config = dict(
    n_head=5,
    attn_scale=0.125,
    tie_embeddings=False,
)
MLP neurons of a small language model. Each row is named by its layer, matrix (gate and up: input weights) and neuron, and shows model dimensions 112-239. Each number is 128 + 32 x the weight over its row's rms, rounded and kept within 0 to 255. Numbers have three digits each. A neuron's up and down rows have the sign that makes its largest values positive.
After each neuron's rows, "fires on" lists the tokens most often at its 100 highest values on Wikipedia text that the model never trained on.

L10.gate256:101132137139162192109172111107124137128126156130103139176125113110053143171104095118174118166129115100065086116121148150156141147103098158176099145122169115141133195092102142147173097135090137121133128145104147146075093131158151168117101116104183112115160172137155109111152148042134098060106129098117163194104128113113141136136118123096097157105146156106089104123075108150095125120105
L10.up256:156154125105109105122100181108162114106164149124155159090156120074094073157130152106095138128157081169128113092102118159139170151133093128104129096101132119199098046070135149200122138133212112142117157066130155098159196091163112104070093194117122151152080144121104126110115158093142087052069069169127157123175118131167136155103118182100095125112129112065140083139109138099086143151085
fires on: " that"

L5.gate420:058107154169101138135180133136144145137090121148134141091142087152117108084228117119127125131146130165104114044078170139110089115082080138084067120125094118141154095115133131157043141109129149134157049123102125129120151126100101134141109100129108100194078114137163146132096188146132145179107113133154127113177098192180122086110069127153092120100123140114146094126107111195163174101120
L5.up420:133105153206130105099160129098124148125121148087123121135193120122083112118132165161114152148136103143140087074117113129138105135038077183099051105057130087153155081096117096099058161141133181104124080112073123083129210101101121126124163124119102132179113073170133181133116108167094184194155150122154091171187070200104143121131086117155101137109163166110110104186092148087082139111145
fires on: " |", "ap", "T", "S", "et", "j"

L9.gate377:153129107130104130185146134148137108155102161072085164093111149126110162142141092094117112110119133126126102139164113135160125149150135071168115102116121156103036116146137157197171127084170104136127125110094167115090110139099177122190133136124088125112087165128103104070054133090146052093159148140097109179075113124123158123155119097143168075135203122141125129120079139136152104178098
L9.up377:149104182111091137127158192142129181184094142104139139116087102127101193149114089136130019154140099152138127155154138107149122161178165137106106126172178130034062136156114146137140092092151140083100140115143129123119123108099179091118124105078089107126093107139142130127106177112052105146095120167121162178127077125116144111109066105047138118091117185128077178112072138133074139171128
fires on: "\n", " to", "-", " by"

L14.gate559:165046126066151186072188127113139131120101128043132125134143104141128125133177043164113120119106101135133095135098138078117088090160164143111146096117149103181072143188116165172092146129103139128161138117127165092107116125144162122170063118165166174188163141081113112083163133120111126125165056211103133115098103067128116128111108146123083135137119109130159115143124170166104185142123
L14.up559:145059114116149181114161130117119041133149090130120081124120152104153123099124130126170105111115116138106153165041095144116141124162150119124175098176132101200134134071131157155067152136108085119108214093142109088132106132112165081086060137142156161101180110095103113112103159150164153126151113135044111136084114165175142137080134133141109082122174105158106165124188102142064120147110
fires on: "\n", " Communist"

L19.gate604:119073120101115158103219166143160072108149118117240127143088147145079138164134114141162116102113122112182101141137149109096143113130139162124121125162206101181156114094071155134074082086142174121131094105120132117093142118103133112115082096165184137133098110185139115136167140186119160140129121143157210093157085121144101105171082141179145127112122128113096134186115058120110149056112
L19.up604:158111163118071079088180163096097141171077159119119127176154073158095172106191153176163157052172110143113125105152082154092066138158131142100144117131133135183127109150110118170081139061100122150156109057146172083101153108159129124137123134104127094131091119129138136155148117195144129135144126184126169126100065127154140131120094132161113130121143116137131079198116077131112158075124
fires on: " |", " (born", " /"

L4.gate485:178092156113139125122147080130120133110158094192167111111199084138084122145108131109139134120157080110114091157130157106112150086181087150122115128099126129099118159128092108146146058121098153125134110118131125065086209184117124121091143167075107140118128117161068145171155140195144130090153086115151111110164125157117100097164184167108113131160199098132143153079170110164095089095170
L4.up485:127186145155129168124139093160144142144098151132176120087097130174143160104114227052139094105114117149171086128112210129111111167140141119120098122125113132150120104145163116146157115117075100130158102110202166110150140143049188129139123196138143170145184120117092141115144157102133144173141162192166120103120097144145101103078131179130077140111175123133111091066117120184138119097100
fires on: " they", " them", "ate", "ab", " it"

L11.gate596:113136181152178152143122171103094147158148151163163096150141102162095105157121108125132131211067147111087129071134155139146096108096152080143130135153129116104112139108137081181163140100172091180106160117067158107094107113157118098122102146111138089117141127166157116146105156078185128146068118122167120169108132143178112130120098149093122116131125097111188044116154128175138130048101
L11.up596:098165139209189172148126107081106140154151179168206151125105130116118129125107151148154134117134136112045087049075097108100115133099148109132108141151108076151155098089106120175131110122161096116086152087163105155155077143118103117098155119161139115162177144102141131148156128093137117122117115140109130140080086152117140119110118155067071114150104108166143135121135197166089226068074
fires on: " that", " the", " following", " what", " one", " three"

L11.gate635:170093120106161135059133129107182133127136156093074105114126160103122125154160123166131205126132180132121150122160157087185146157111139137153143098054130135137040113157117152186101078165168162161137108122088075127118152132097173122150130138099132138117149119111102099136117175108100106081138095114112120143120116087199156103113140145154121133144171087106170128149169129089176189129126
L11.up635:134103144164075133061176131152125105151059124158100172153080168120125150119132080128121132073152116180131118128117098111120102085144179140149086108101203138131120186103157181178085154130138096135105120110184117130101151069142158079162103049109122127132126054169155137142120154074105101112148138108106155129114097132121129167141143136163156092177145140144089094161129123159066147173157
fires on: "\n"

L11.gate475:096044174205115139094163157118181148134118155100097128118122168146134095099189108113104140031110106129131143070103165158112039073121153066177138070123109108134065132141108095105140083134158137169149122138125097123165114137127085124185130122110084135178099161114153129134099094098091086122114054134113171178113097093152096110089166123094089142147168148146117085134113162060110166173123
L11.up475:075096189201140151124108122125126175091138140125104121105176075108177098150131159155077146078157131136097069129148129138124070144110107155136078147143105143110080145185131042136177123155176133142143159142110043111139136122102119138144175131066149065132106175122145176119098105079077113045145084100105143129120142102141121130135136098083134209121160159134131080126129160102072148146153
fires on: " of", " the", " on", " that", " to"

L4.gate418:102146104086131134184127115124165111125142099159096094083132102129110161099136101132129097101151100111109143081114105134124165088074161105168165099137130156080172149227162142179179114116099147145171122122167111133091170151119131099078132140113047091152144098150147098133064110119138123105148189128103129163108161095142128098123164158084094107089117151139099080083162150117117102154102
L4.up418:138134123158144124153126139125101153155149083066180111153146125158103124085118206113093146145144141182127177161112087122127140061157126159110109148071088094158135143144128118109160143173119124079115122154198091107077110133120101124114157186081175087109124131145085157138128164102103155103146108080140114052139194076157056146105126109117134134106126120170141082107092102163149064132104
fires on: "ing", "s", "es", "ies", "ally", "ers"

L11.gate246:087136198143105137057137200150120110204077105122200158126118080123084135143176118066113126107098139142117128096118146103114141135070150143122142081177134166130068071158160137171158104143175142171160120141090100189107099134188126118127123144107089144142078063066164099136107116079106098139100102135170162136065155160185098092084178125137207140111065124081104066101105134100130182140109
L11.up246:080107193168082138053097095166062136100147068152095134153160109116144092173110168094078148111148150108137092181108126120115143140103112186113113114187080134086125142138138140103181175096178178090073147154083102124115098108155095114090151125108097195168065104066089149108098125101118103128119143141136093087133166135168154127070184096124196123121079135109086080112071126108105138141060
fires on: " of", " about", " throughout", " with", " to", " in"

L2.gate506:190145223123161128150105169128126148153187067139131087074129119099101166100122146145105060174131082144119148166128131115140143181169164149072140165148104126134169124125179058102110090118143104098134175125156180113112153137122085100132140107083090123097128119130102080185156169132130077148103105104139134122094189081155135179082168087159148128131150110081100163169084134140108103130026
L2.up506:104094145098039106134098116115177128171156175141143130147134083096070108147079087113139221126104121173155079171179183150069124099102103160147114147125111141178088076088138155082181151115154101149143043152080104151167099114141179120122164149112091151145135124106134110113155110171114147119084125093152153137106113099153116183137166115154110108126053162143055136086086103116182162158179
fires on: "ing", "Following", "With", " Following", "On", "aving"

L2.gate139:128097096149160141201172165107102119189123151115088141102115122134105130087112169109104155107129092124133131152084133166160156098110131095120137053107152172109109139096119120109140112065061122159155170115169125081111112148103142150182072089114130134118149098145140153143084159097169136084177097109094147162041103142117114086189131092065140097136133185128122140110158141150142114111158
L2.up139:128094100115126065164097139092151142173127071104139162126153229167038126131156134162102120125082098094135110124111110176135133080045154107176134145115128138108176125110090103133154153147176143093202099108214133106070103119132062098168113107161118136198168138102113134154118124105119150135109079134207140103131147138165075166149106105156124137140121144125107070106132108132123113132132
fires on: "ed", "ers", "y", "iff", "ing"

L4.gate45:167170138121110089154090171131107114126200131147106090128125093208181119114138162179112147159163080108060099121172115122157174144153108152084160163138120142115138126090171079138119148085112101120088108092176135158142172159095131154129173146085127156113143114137137146162072139146164084140100158122065120086100171124103100144083165117153137096173115179168094094101129145106127108106082
L4.up45:102148181120142103097140176158124151109210085153066134114142097149095123179151154150143110079085100086079080152108173139110137120126109098138108148141100113182152119137099111093091085117221141172121135143113051164112083126113138120075110180121088167085118111079112133177128110087116120137071098089149158109071151138151102154106162157115112117149112130102109165154091098125149049102101
fires on: "ing", "During", "Following", " leaving", " Following", "E"

L3.gate484:082124118158184159086149186151168143153176141123174084149038153144139092143129188091106136151096128132153104116119113144177135199119148191109122102091117164142162135119147126166087129194106073161123123118097153118106106082114160113150133111093199173130123103094120117128094178130108140170104138123128156086125138136126156150072227093144109127156142110118187113112100090130125108121083
L3.up484:089116165190148119131115134094101173148117139206154187149059134097150097136083126159115142098122109191117111124077147162138101171108168133167115113090121122180118143141166153155087144151132136083172122085154191116104106116117148098184079060104133099145157118116191129151088123159164143174178125136131146121099104171170188125119143128177083081150123141116129123122161106134171080087068
fires on: "\n"

L19.gate214:115096139144142109160089131096136200094117107069118145137152167183130155053146151153128176190166163112127077071144108145143190097111141164108130106132145152134121163071098132126146101071115170105121056096182077069174137119143133078093130156115102165134147147132140131139106177098055133165106114117138165159142122075127112196143139112145194073170107123148145122071092157115127127169127
L19.up214:084117069166093147123041128107117149143075180134135117124079152139081157078162156126125118156138113110118103164088104126121145132091141160146158062133109134175159170115114156165107101149100082134137101171131121088170167089148082094100151108186135163106151104163103104148140170123108146109084131111094121147130134119123142113141175105153139078142184070115175123146138102112213137114176
fires on: " |", "-", "|", "a,"

L9.gate317:153104132152161130128136143093135145130091119106135161124118102150110122132088184103156118203104114161163106161067208148146169116143175120163128126133118124079103134117091141102165107122084094179118124127171162122114119182101166137122093157141099086120093126095164101152117132085089152083127145184107159141090199129149116096152126123125105152093137118091114099037134139116130111126104
L9.up317:140121096153148157145128139140146161116161087086093103098132114125074087145123113081145121128141099109201101156120144139063112142155130141197111162161107114046154136088102091107120162109117173171137137132129142088110118101078141113090113099115119160132158114138164118168087171091137145127160187122119058133110197099150083173138077103157187096157167114130127077099057126109135125159186
fires on: "ed", "ing", " first", "es", "s"

L19.gate40:110137155094141140111113120093109177097180133090127140153120143122130142146102114118173110092121152134103126121135173100121117110166174185168163085109101152078109138188091130118156146162153151157108127151084126162044112174100137164095136125091117207157122128150140098153167122117101076054191111105105132111106173099101140122140148133123086122059151069182128108192155125102119152121131
L19.up40:106071165133148154147131145125129132129083094189116138099084151160119114088098164068141146137110091149111107090117095161127148158130169111130109121136195140086112165148179158145164079138124161176166157130161109088140190112104178088132032068165072124108164134123120153132047108134088133115106096079166105191110094126179114120131137119127162086135140152129137182141163084121079109082141
fires on: "\n"

L13.gate536:112170159078090142101122129121166150182165105136133080122121073147084112158099138168122154065198190107098101123137144087130133094094168135129162134123083167120125158066143122119093096132138122098167092233125147102153142106100166155108176142122169145107144150145147090109180104073098126122060102160085133176063119124139118124118135141180128119091115142157143060106086142115162178069198
L13.up536:136073164133092154145126153119163105155117116149161141140186121153148152116175144176087156113122153151121096104134111141149106120094081091117083098105216077150017118105140118163081095170160126113141157117104139163082210162168173139143111108148109147133146117127128152186138182111147152078107156090130145077190097132129123142080149156074114117104106148141107117133120151117080123106094
fires on: " that", " to", " not", " would"

L13.gate366:053138134125145181068143118098150123148110127147138119154108093103130107105108121087152137064108143115146094163123100080108165104143150115132139065177109074094057139154139126156166090098160174142158098137142150119063120161203167113156117146147180201093137130101146101140162176056113165087101107118135196141103115096147104080032115123078114117105142170123124111119132114142160147174168
L13.up366:124164109097118075121197151095138099141187146089081139129133154142091148144105117183126136112140141125144135164105054152181146133137081073109097096147131145148051136106135067171109137104116151135068122092127120065070191099138153137154128141127153138158154039149069162156135154128135143135112073138116176086130096070074139140164132119126136132107081145084125177120118171162115141139132
fires on: " to", " was", " were", " been", " that", ";"

L18.gate435:147092128158143102148178113143142160175113125058128073153078159110093131135173068098147147080108128108146099111138093129125108109068133134086151065105120114157137144114136137178142157151091159081098067099141173130180169129123120109115157166117114147188132197135082084096138108167066140183079080094138132167132162170176167155097109134161093180167148179135172120111108148113156123139122
L18.up435:091128132147086098114098127139113111064110117142098107151143136122177142124166155194172097111160114107103084069109065169137120128098112136100119136175088148136162154140112159099093128091129154162187093121167145096149150139131072103115167127162141116156153085173134133148126141161137140166141137180109168120136134096106145157159176183124144134117139117146137099104120088109165148155167
fires on: " |", "a,", "abe", "usa"